From a checkpoint of a small transformer trained on Wikipedia.
Size: MLP 448 SwiGLU, 2.42M parameters.
Architecture: RMSNorm before each block, rotary positions, normalized queries and keys.
Training: a variant of Adam for these matrices, 159M tokens, 9854 steps.
MLP neurons of a small language model. Each row is named by its layer, matrix (gate and up: input weights) and neuron, and shows model dimensions 64-127. Each number is 50 + 12 x the weight over its row's rms, rounded and kept within 0 to 99. A neuron's up and down rows have the sign that makes its largest values positive.
Before each neuron's rows, "fires after" lists the tokens most often just before its 100 highest values on Wikipedia text that the model never trained on.

fires after: "ra", "ro", " pro", "og", " C"
L2.gate91:56 51 48 50 48 54 51 49 48 46 42 49 53 41 61 52 47 52 50 63 68 69 57 47 44 53 59 55 22 30 40 58 49 69 51 35 68 55 20 63 32 52 52 43 24 45 75 48 66 47 52 69 47 75 60 68 49 45 55 46 62 42 82 42
L2.up91:52 30 75 73 72 57 50 35 37 63 62 52 41 52 31 27 52 53 66 49 40 67 29 51 65 44 33 55 40 37 66 38 42 72 55 74 40 26 42 64 39 53 33 76 63 35 54 64 35 61 32 59 62 38 54 66 60 43 50 43 27 71 61 76

fires after: "ra", " S", "le", "us", " s"
L2.gate128:49 34 28 49 40 57 41 45 43 50 49 48 40 40 55 41 48 57 61 55 53 53 50 53 58 60 63 28 47 39 59 50 39 34 40 62 57 43 36 70 56 41 48 55 59 52 50 36 57 62 39 55 46 25 58 51 41 45 52 54 47 48 41 45
L2.up128:52 48 53 43 44 59 36 55 56 68 32 51 49 60 60 70 59 35 40 47 47 36 44 47 48 42 59 59 60 54 82 47 31 40 64 45 51 56 51 45 48 24 42 36 50 47 46 41 27 77 46 59 45 59 55 28 56 28 55 59 51 39 36 40

fires after: "w", " f", "an", " on", " n", "er"
L2.gate158:49 60 47 26 64 39 61 33 49 69 54 44 34 51 56 47 45 49 56 47 49 48 40 34 44 50 35 48 38 54 60 51 76 60 43 56 44 39 51 29 25 55 61 36 39 49 52 55 57 45 21 43 59 38 34 38 36 44 57 42 41 40 58 70
L2.up158:70 56 36 62 48 34 28 50 38 64 49 61 33 40 47 69 54 55 73 35 64 32 50 46 33 48 58 28 60 52 42 42 39 51 46 62 49 29 43 62 64 48 38 56 54 63 49 42 64 41 54 47 53 47 46 52 50 44 33 66 38 77 29 52

fires after: "on", "sh", "o", "w", "it", "c"
L2.gate351:52 53 43 67 63 69 36 44 52 49 42 42 58 43 42 40 42 38 49 64 47 39 50 58 49 38 55 47 51 69 40 58 64 35 52 56 55 45 62 57 71 36 83 59 67 58 23 60 56 50 41 61 46 36 65 60 25 64 45 43 50 47 63 65
L2.up351:47 33 54 28 47 70 57 61 24 38 61 53 51 73 39 46 49 46 43 52 30 51 52 48 37 42 55 72 59 60 67 61 46 46 36 68 51 25 49 44 57 56 59 43 27 73 33 39 62 45 32 52 66 51 52 71 66 58 52 69 31 48 55 56

fires after: " y", " h", "on"
L2.gate428:25 64 52 43 71 44 59 81 46 44 54 43 46 65 55 47 58 52 43 51 73 47 48 28 55 54 54 48 46 53 62 36 60 51 67 46 29 44 61 53 47 39 52 45 76 61 47 67 54 42 59 52 62 61 49 34 35 57 42 31 40 41 47 45
L2.up428:51 63 63 19 62 54 69 57 59 50 40 58 78 39 65 57 61 64 30 44 48 29 55 43 72 66 52 48 84 51 48 60 52 72 54 53 51 46 41 48 50 57 55 69 55 52 37 52 38 34 32 49 69 44 44 65 27 44 58 64 50 46 42 48

fires after: " he", "t", "g", "m", " b", " B"
L2.gate81:49 73 43 54 65 36 54 57 41 64 51 57 52 51 55 38 55 47 53 66 47 61 36 55 76 68 62 50 58 50 30 71 58 54 20 49 48 54 36 54 37 54 43 29 49 46 32 50 25 65 54 49 58 38 50 48 28 53 62 45 52 66 63 50
L2.up81:59 61 50 58 47 54 57 62 50 73 41 65 46 43 51 58 57 46 31 39 66 54 52 67 40 78 42 36 38 50 41 66 37 64 41 32 64 59 49 44 59 42 40 39 59 45 41 43 55 62 55 37 52 63 47 46 53 60 48 35 43 74 40 49

fires after: " n", "am", " H", " C", "um", " l"
L2.gate118:62 47 72 43 60 55 42 82 66 56 69 51 45 48 37 44 48 48 40 52 51 15 48 46 46 59 61 59 51 46 55 52 35 28 66 50 48 66 54 49 41 64 47 49 43 61 52 66 60 68 19 35 81 66 52 55 46 47 41 42 48 65 56 48
L2.up118:73 25 53 29 46 56 68 62 38 54 38 36 31 54 58 50 48 56 54 46 50 44 46 34 56 52 60 43 67 40 36 48 46 48 63 50 40 58 47 53 53 71 57 54 43 44 46 50 63 26 39 48 56 80 43 67 24 67 57 42 59 66 50 39

fires after: "\n", "|---|---", "e", "s", ")"
L2.gate295:61 54 35 68 55 55 42 42 37 33 55 44 49 62 56 30 34 49 40 50 38 39 60 57 62 70 45 52 26 37 50 39 58 51 47 33 50 56 39 73 61 57 67 34 41 57 51 39 56 41 61 53 52 61 37 48 49 38 55 38 39 35 59 42
L2.up295:68 50 26 62 39 49 47 37 30 60 57 31 48 63 51 53 54 66 33 34 36 38 60 67 64 71 63 59 32 27 61 42 46 52 53 37 47 63 20 74 55 47 50 55 56 54 49 48 51 38 69 55 49 73 40 55 56 43 51 42 42 45 57 42

fires after: "ak", "ad", " se", " to", " he"
L2.gate413:41 60 61 39 63 39 49 57 43 32 67 59 65 40 57 49 41 41 51 59 53 49 41 63 35 58 41 69 55 61 37 43 46 64 43 20 46 78 45 56 57 63 38 29 53 36 64 46 48 42 38 44 69 57 51 52 56 38 34 32 38 40 48 59
L2.up413:42 48 52 50 49 53 57 63 48 40 60 50 49 35 50 64 72 40 61 50 47 51 46 60 33 95 57 57 46 35 39 52 40 46 54 51 51 55 69 45 48 60 56 41 66 24 55 30 48 54 43 52 53 57 53 46 31 49 56 56 28 48 42 53

fires after: "-", " \"", " (", "/"
L2.gate250:53 55 63 60 55 42 33 60 52 43 39 54 56 54 39 49 59 36 36 50 51 45 84 49 49 44 37 37 62 49 50 50 55 60 76 31 55 53 36 53 60 42 34 53 73 54 53 52 49 39 32 42 52 38 57 51 44 62 45 51 41 35 33 36
L2.up250:50 60 39 44 45 71 48 53 47 53 43 47 61 42 59 56 46 55 47 52 59 52 43 35 62 42 52 53 71 48 68 59 63 67 43 74 68 60 53 42 54 47 52 50 62 46 70 43 51 32 51 35 67 64 47 42 28 61 51 54 74 35 56 37

fires after: "uc", "ic", "ct", "ound", "ist", "rit"
L2.gate429:60 70 43 50 61 42 63 37 42 51 60 57 41 53 79 49 60 54 61 37 21 54 58 49 51 36 52 41 39 20 37 57 44 74 52 44 47 69 45 58 45 61 37 55 43 35 39 68 57 52 56 52 53 56 49 42 35 62 21 30 36 51 46 57
L2.up429:32 52 44 56 51 37 59 58 33 49 46 28 38 43 44 72 59 37 38 51 65 61 58 61 47 40 40 39 38 41 60 66 74 47 36 39 39 52 41 64 62 42 72 37 49 69 55 58 43 52 54 53 64 45 58 44 44 54 58 74 54 59 38 54

fires after: "ver", " h", " c", " H", "re", " re"
L2.gate13:54 54 46 44 62 48 43 64 31 27 41 59 65 45 68 62 55 41 53 68 68 50 31 63 75 51 48 52 61 38 60 71 58 59 66 37 59 45 54 68 39 30 69 30 46 72 59 41 49 26 59 50 48 64 46 62 58 51 54 44 55 50 68 30
L2.up13:64 55 35 38 46 45 52 37 41 47 52 45 59 61 36 52 78 49 58 58 71 52 37 73 58 56 67 38 48 40 41 63 56 61 72 44 48 48 60 57 41 13 55 55 57 52 31 33 48 43 58 39 60 31 49 59 73 39 34 38 49 49 54 34

fires after: " Un", "em", "ar", "ent", " Le"
L2.gate138:47 37 31 55 62 48 52 47 46 51 57 60 34 25 40 49 49 59 54 49 45 36 54 49 69 59 55 51 45 42 28 58 48 52 44 43 41 58 65 54 70 31 25 63 66 37 35 46 70 63 56 46 60 42 34 55 61 40 59 29 40 55 48 31
L2.up138:62 29 74 58 56 38 60 63 69 39 47 53 48 52 35 27 42 60 64 49 54 59 46 57 54 55 60 47 29 45 44 57 47 42 60 44 56 51 44 51 58 64 41 47 54 49 54 59 74 53 51 26 66 22 47 59 39 51 54 33 30 62 46 70

fires after: " S", " f", "c", "C", " C"
L2.gate198:37 65 51 44 48 59 39 49 52 48 39 60 45 50 64 43 42 37 36 60 49 42 63 30 42 38 56 55 67 31 57 46 52 26 19 51 50 34 55 57 53 45 60 49 62 63 43 31 68 43 53 32 24 36 60 59 50 35 61 50 64 60 56 36
L2.up198:74 49 39 36 64 61 49 48 57 60 55 68 62 51 49 37 51 35 52 62 42 64 69 36 49 39 50 44 57 46 36 48 60 60 51 64 27 48 48 33 43 45 45 58 72 30 66 53 36 81 45 59 56 47 64 52 70 68 57 48 39 46 64 48

fires after: " ", " c", "om", "i", "g", "t"
L2.gate9:86 81 63 78 55 71 55 26 65 39 33 58 61 51 41 59 24 57 59 52 56 47 54 35 82 48 51 51 76 49 41 38 63 51 28 55 47 30 50 47 66 64 62 57 55 55 47 42 43 48 34 65 47 46 31 59 38 38 51 52 45 56 59 59
L2.up9:49 64 40 56 56 64 47 36 48 53 52 63 55 32 33 54 41 44 34 36 50 69 82 50 51 53 39 74 50 55 49 44 43 60 48 61 44 54 52 65 48 50 57 48 53 46 66 47 86 58 63 36 57 27 61 46 37 44 34 49 52 53 29 42

fires after: "all", "am", "ed", "r", "l", "k"
L2.gate436:58 56 57 61 56 45 58 86 62 52 47 43 43 50 36 42 45 46 50 29 44 48 82 52 66 50 26 24 35 27 59 55 51 62 53 52 54 71 71 56 65 55 37 49 33 49 41 55 65 51 47 40 58 59 60 47 55 34 52 46 59 67 47 35
L2.up436:59 43 48 56 41 24 61 53 54 52 55 56 42 51 58 49 54 52 66 40 39 54 41 71 64 61 54 56 57 22 47 25 41 46 65 50 60 38 25 38 51 51 63 47 36 49 49 55 40 72 47 49 56 58 44 60 55 65 54 36 48 33 36 43

fires after: " N", " n", "re", " o"
L2.gate196:59 57 48 52 58 57 54 51 45 61 58 49 42 44 45 45 39 44 65 54 72 62 47 51 58 50 36 38 30 31 47 77 81 45 62 66 61 37 48 58 50 45 55 42 45 55 50 51 39 25 45 48 84 40 55 45 57 41 50 27 61 51 58 62
L2.up196:35 40 29 41 56 62 48 37 64 29 64 57 57 53 49 41 53 37 52 34 65 59 64 36 53 43 45 24 45 65 54 54 50 52 28 49 28 24 46 28 33 50 41 38 58 50 58 47 43 51 50 59 63 26 64 54 56 48 64 44 41 40 71 61

fires after: "o", " Y", "v", "ar", "id", "it"
L2.gate48:47 50 33 47 67 56 52 54 24 35 53 52 49 48 39 49 34 27 29 44 52 27 37 39 63 27 37 59 57 49 53 45 61 56 51 61 64 26 52 65 57 36 34 49 26 51 54 55 41 47 73 22 81 37 33 44 49 46 48 39 75 75 58 41
L2.up48:32 20 47 41 54 64 36 56 54 39 35 30 49 68 33 44 29 47 64 38 61 32 55 51 46 42 41 46 44 62 63 48 67 44 61 61 53 55 45 51 54 38 58 39 37 57 64 59 65 36 46 55 60 72 67 49 59 69 46 52 57 49 52 39

fires after: "it", "at", "ul", "ast", "ot", "ant"
L2.gate255:61 59 47 62 83 56 41 72 56 39 73 52 44 47 55 52 42 62 73 68 50 53 65 48 68 43 48 55 48 42 47 37 64 64 45 54 34 43 63 35 55 48 67 34 60 48 46 61 44 69 38 55 60 52 53 53 44 36 38 28 64 39 51 67
L2.up255:58 48 56 69 54 52 48 64 62 54 83 54 58 57 46 60 39 50 66 64 54 56 46 68 75 61 67 59 51 39 65 45 54 45 37 76 31 37 64 34 42 51 53 56 66 45 40 55 50 63 48 61 57 48 39 51 50 45 43 31 66 66 48 68

fires after: " Y", "f", "b", " T", " B"
L2.gate256:57 54 61 25 51 54 41 73 44 55 38 60 62 45 48 35 45 44 61 35 54 50 42 45 66 51 42 61 56 56 56 34 53 48 64 53 63 53 32 40 57 54 82 41 37 56 59 42 59 29 46 36 62 41 28 35 34 50 54 54 45 41 31 41
L2.up256:63 44 70 55 39 44 38 49 58 40 61 65 46 58 26 37 61 46 65 36 44 70 49 29 44 50 39 65 35 50 70 51 65 28 59 70 68 41 59 61 64 68 58 58 68 66 49 49 47 44 43 48 70 42 32 46 33 42 42 54 57 39 51 53

fires after: " m", "h", " the", " w", " H", " The"
L2.gate49:34 49 65 66 60 45 46 55 52 70 61 55 48 51 48 41 43 65 56 16 65 36 53 54 54 19 47 37 50 56 44 68 69 45 41 58 22 54 53 75 68 59 72 59 44 43 33 56 42 49 37 34 35 55 46 67 57 48 57 48 58 46 25 46
L2.up49:54 38 47 70 58 65 27 46 64 42 58 47 56 52 49 64 65 60 35 49 46 48 38 52 21 42 55 58 65 51 40 73 35 63 45 44 58 47 55 35 55 33 35 45 37 82 30 56 61 40 46 35 47 75 43 42 57 45 61 50 47 57 36 45

fires after: "el", "ur", "il", "m", "ar", "ial"
L2.gate301:42 60 49 43 68 39 56 46 44 60 55 33 54 78 52 44 58 64 44 51 64 52 36 28 58 64 42 35 37 65 52 61 63 59 37 34 27 39 50 50 38 54 41 49 57 47 70 45 43 56 52 46 53 32 32 40 41 53 40 28 74 49 62 52
L2.up301:43 65 48 56 56 21 64 46 41 54 59 51 38 54 57 50 63 52 38 46 58 51 58 42 58 42 61 54 52 44 60 56 59 45 40 47 44 54 61 53 26 36 45 54 51 49 71 42 42 39 60 40 59 44 38 64 42 49 59 47 54 37 52 56

fires after: " con", " in", "on", " comp", " I", "pp"
L2.gate273:50 49 50 40 64 44 59 50 33 56 82 41 35 40 41 53 51 46 54 28 41 61 66 57 60 43 66 59 45 36 52 59 61 71 66 49 41 56 47 55 10 49 41 49 53 46 57 44 47 65 36 51 76 55 51 54 40 37 49 46 44 39 58 53
L2.up273:57 33 65 39 45 43 43 83 56 30 78 54 55 44 28 61 58 57 34 46 57 51 51 67 61 70 54 63 60 64 43 62 42 56 60 54 51 38 45 86 40 54 33 49 64 52 45 37 65 69 54 48 54 46 55 51 51 28 49 59 56 54 74 56

fires after: " t", "t", "e", " T", " ", "s"
L2.gate32:53 72 55 47 64 45 45 41 65 23 52 53 50 46 47 47 31 43 49 39 58 47 40 56 36 66 39 46 66 58 24 53 71 35 53 46 62 57 78 48 71 50 75 41 54 50 40 45 57 67 63 58 40 57 44 26 21 48 54 48 53 37 20 61
L2.up32:32 57 48 45 50 58 29 41 55 52 39 38 40 65 74 57 32 48 57 41 37 44 36 38 53 47 38 50 58 47 53 32 63 40 19 48 57 63 60 64 65 58 48 57 36 46 76 36 44 62 35 62 39 65 53 50 66 48 42 63 53 55 53 44

fires after: ",", " 18", "19", ":", " g"
L2.gate153:53 54 62 60 64 47 31 42 55 54 38 66 38 41 47 66 59 56 50 50 41 66 56 48 51 63 28 62 60 39 38 49 75 70 30 51 60 75 65 53 58 40 48 36 59 62 78 66 13 49 39 38 48 63 54 67 36 73 44 50 47 47 38 49
L2.up153:61 53 52 60 47 53 53 40 46 62 37 60 33 46 41 82 50 55 41 45 44 62 52 62 41 62 25 67 62 18 41 41 55 55 40 60 60 66 53 36 43 29 29 51 40 58 51 44 44 76 49 42 37 33 59 43 56 63 43 37 48 45 44 38

fires after: " ex", " S", " o", "at", "up", "x"
L2.gate146:70 52 43 44 59 69 40 50 56 56 51 47 58 30 71 39 36 43 44 63 49 39 84 45 71 27 60 57 52 42 49 57 55 30 66 48 72 36 36 43 63 53 41 52 59 46 45 47 64 41 43 56 29 52 38 71 50 58 47 41 38 43 31 63
L2.up146:61 42 38 36 48 76 38 63 55 43 25 43 34 35 57 55 28 53 48 57 56 44 76 52 61 47 59 44 33 48 62 49 54 46 56 35 75 48 13 39 41 54 45 48 38 58 84 51 79 35 36 48 29 64 53 56 55 44 53 46 47 41 42 36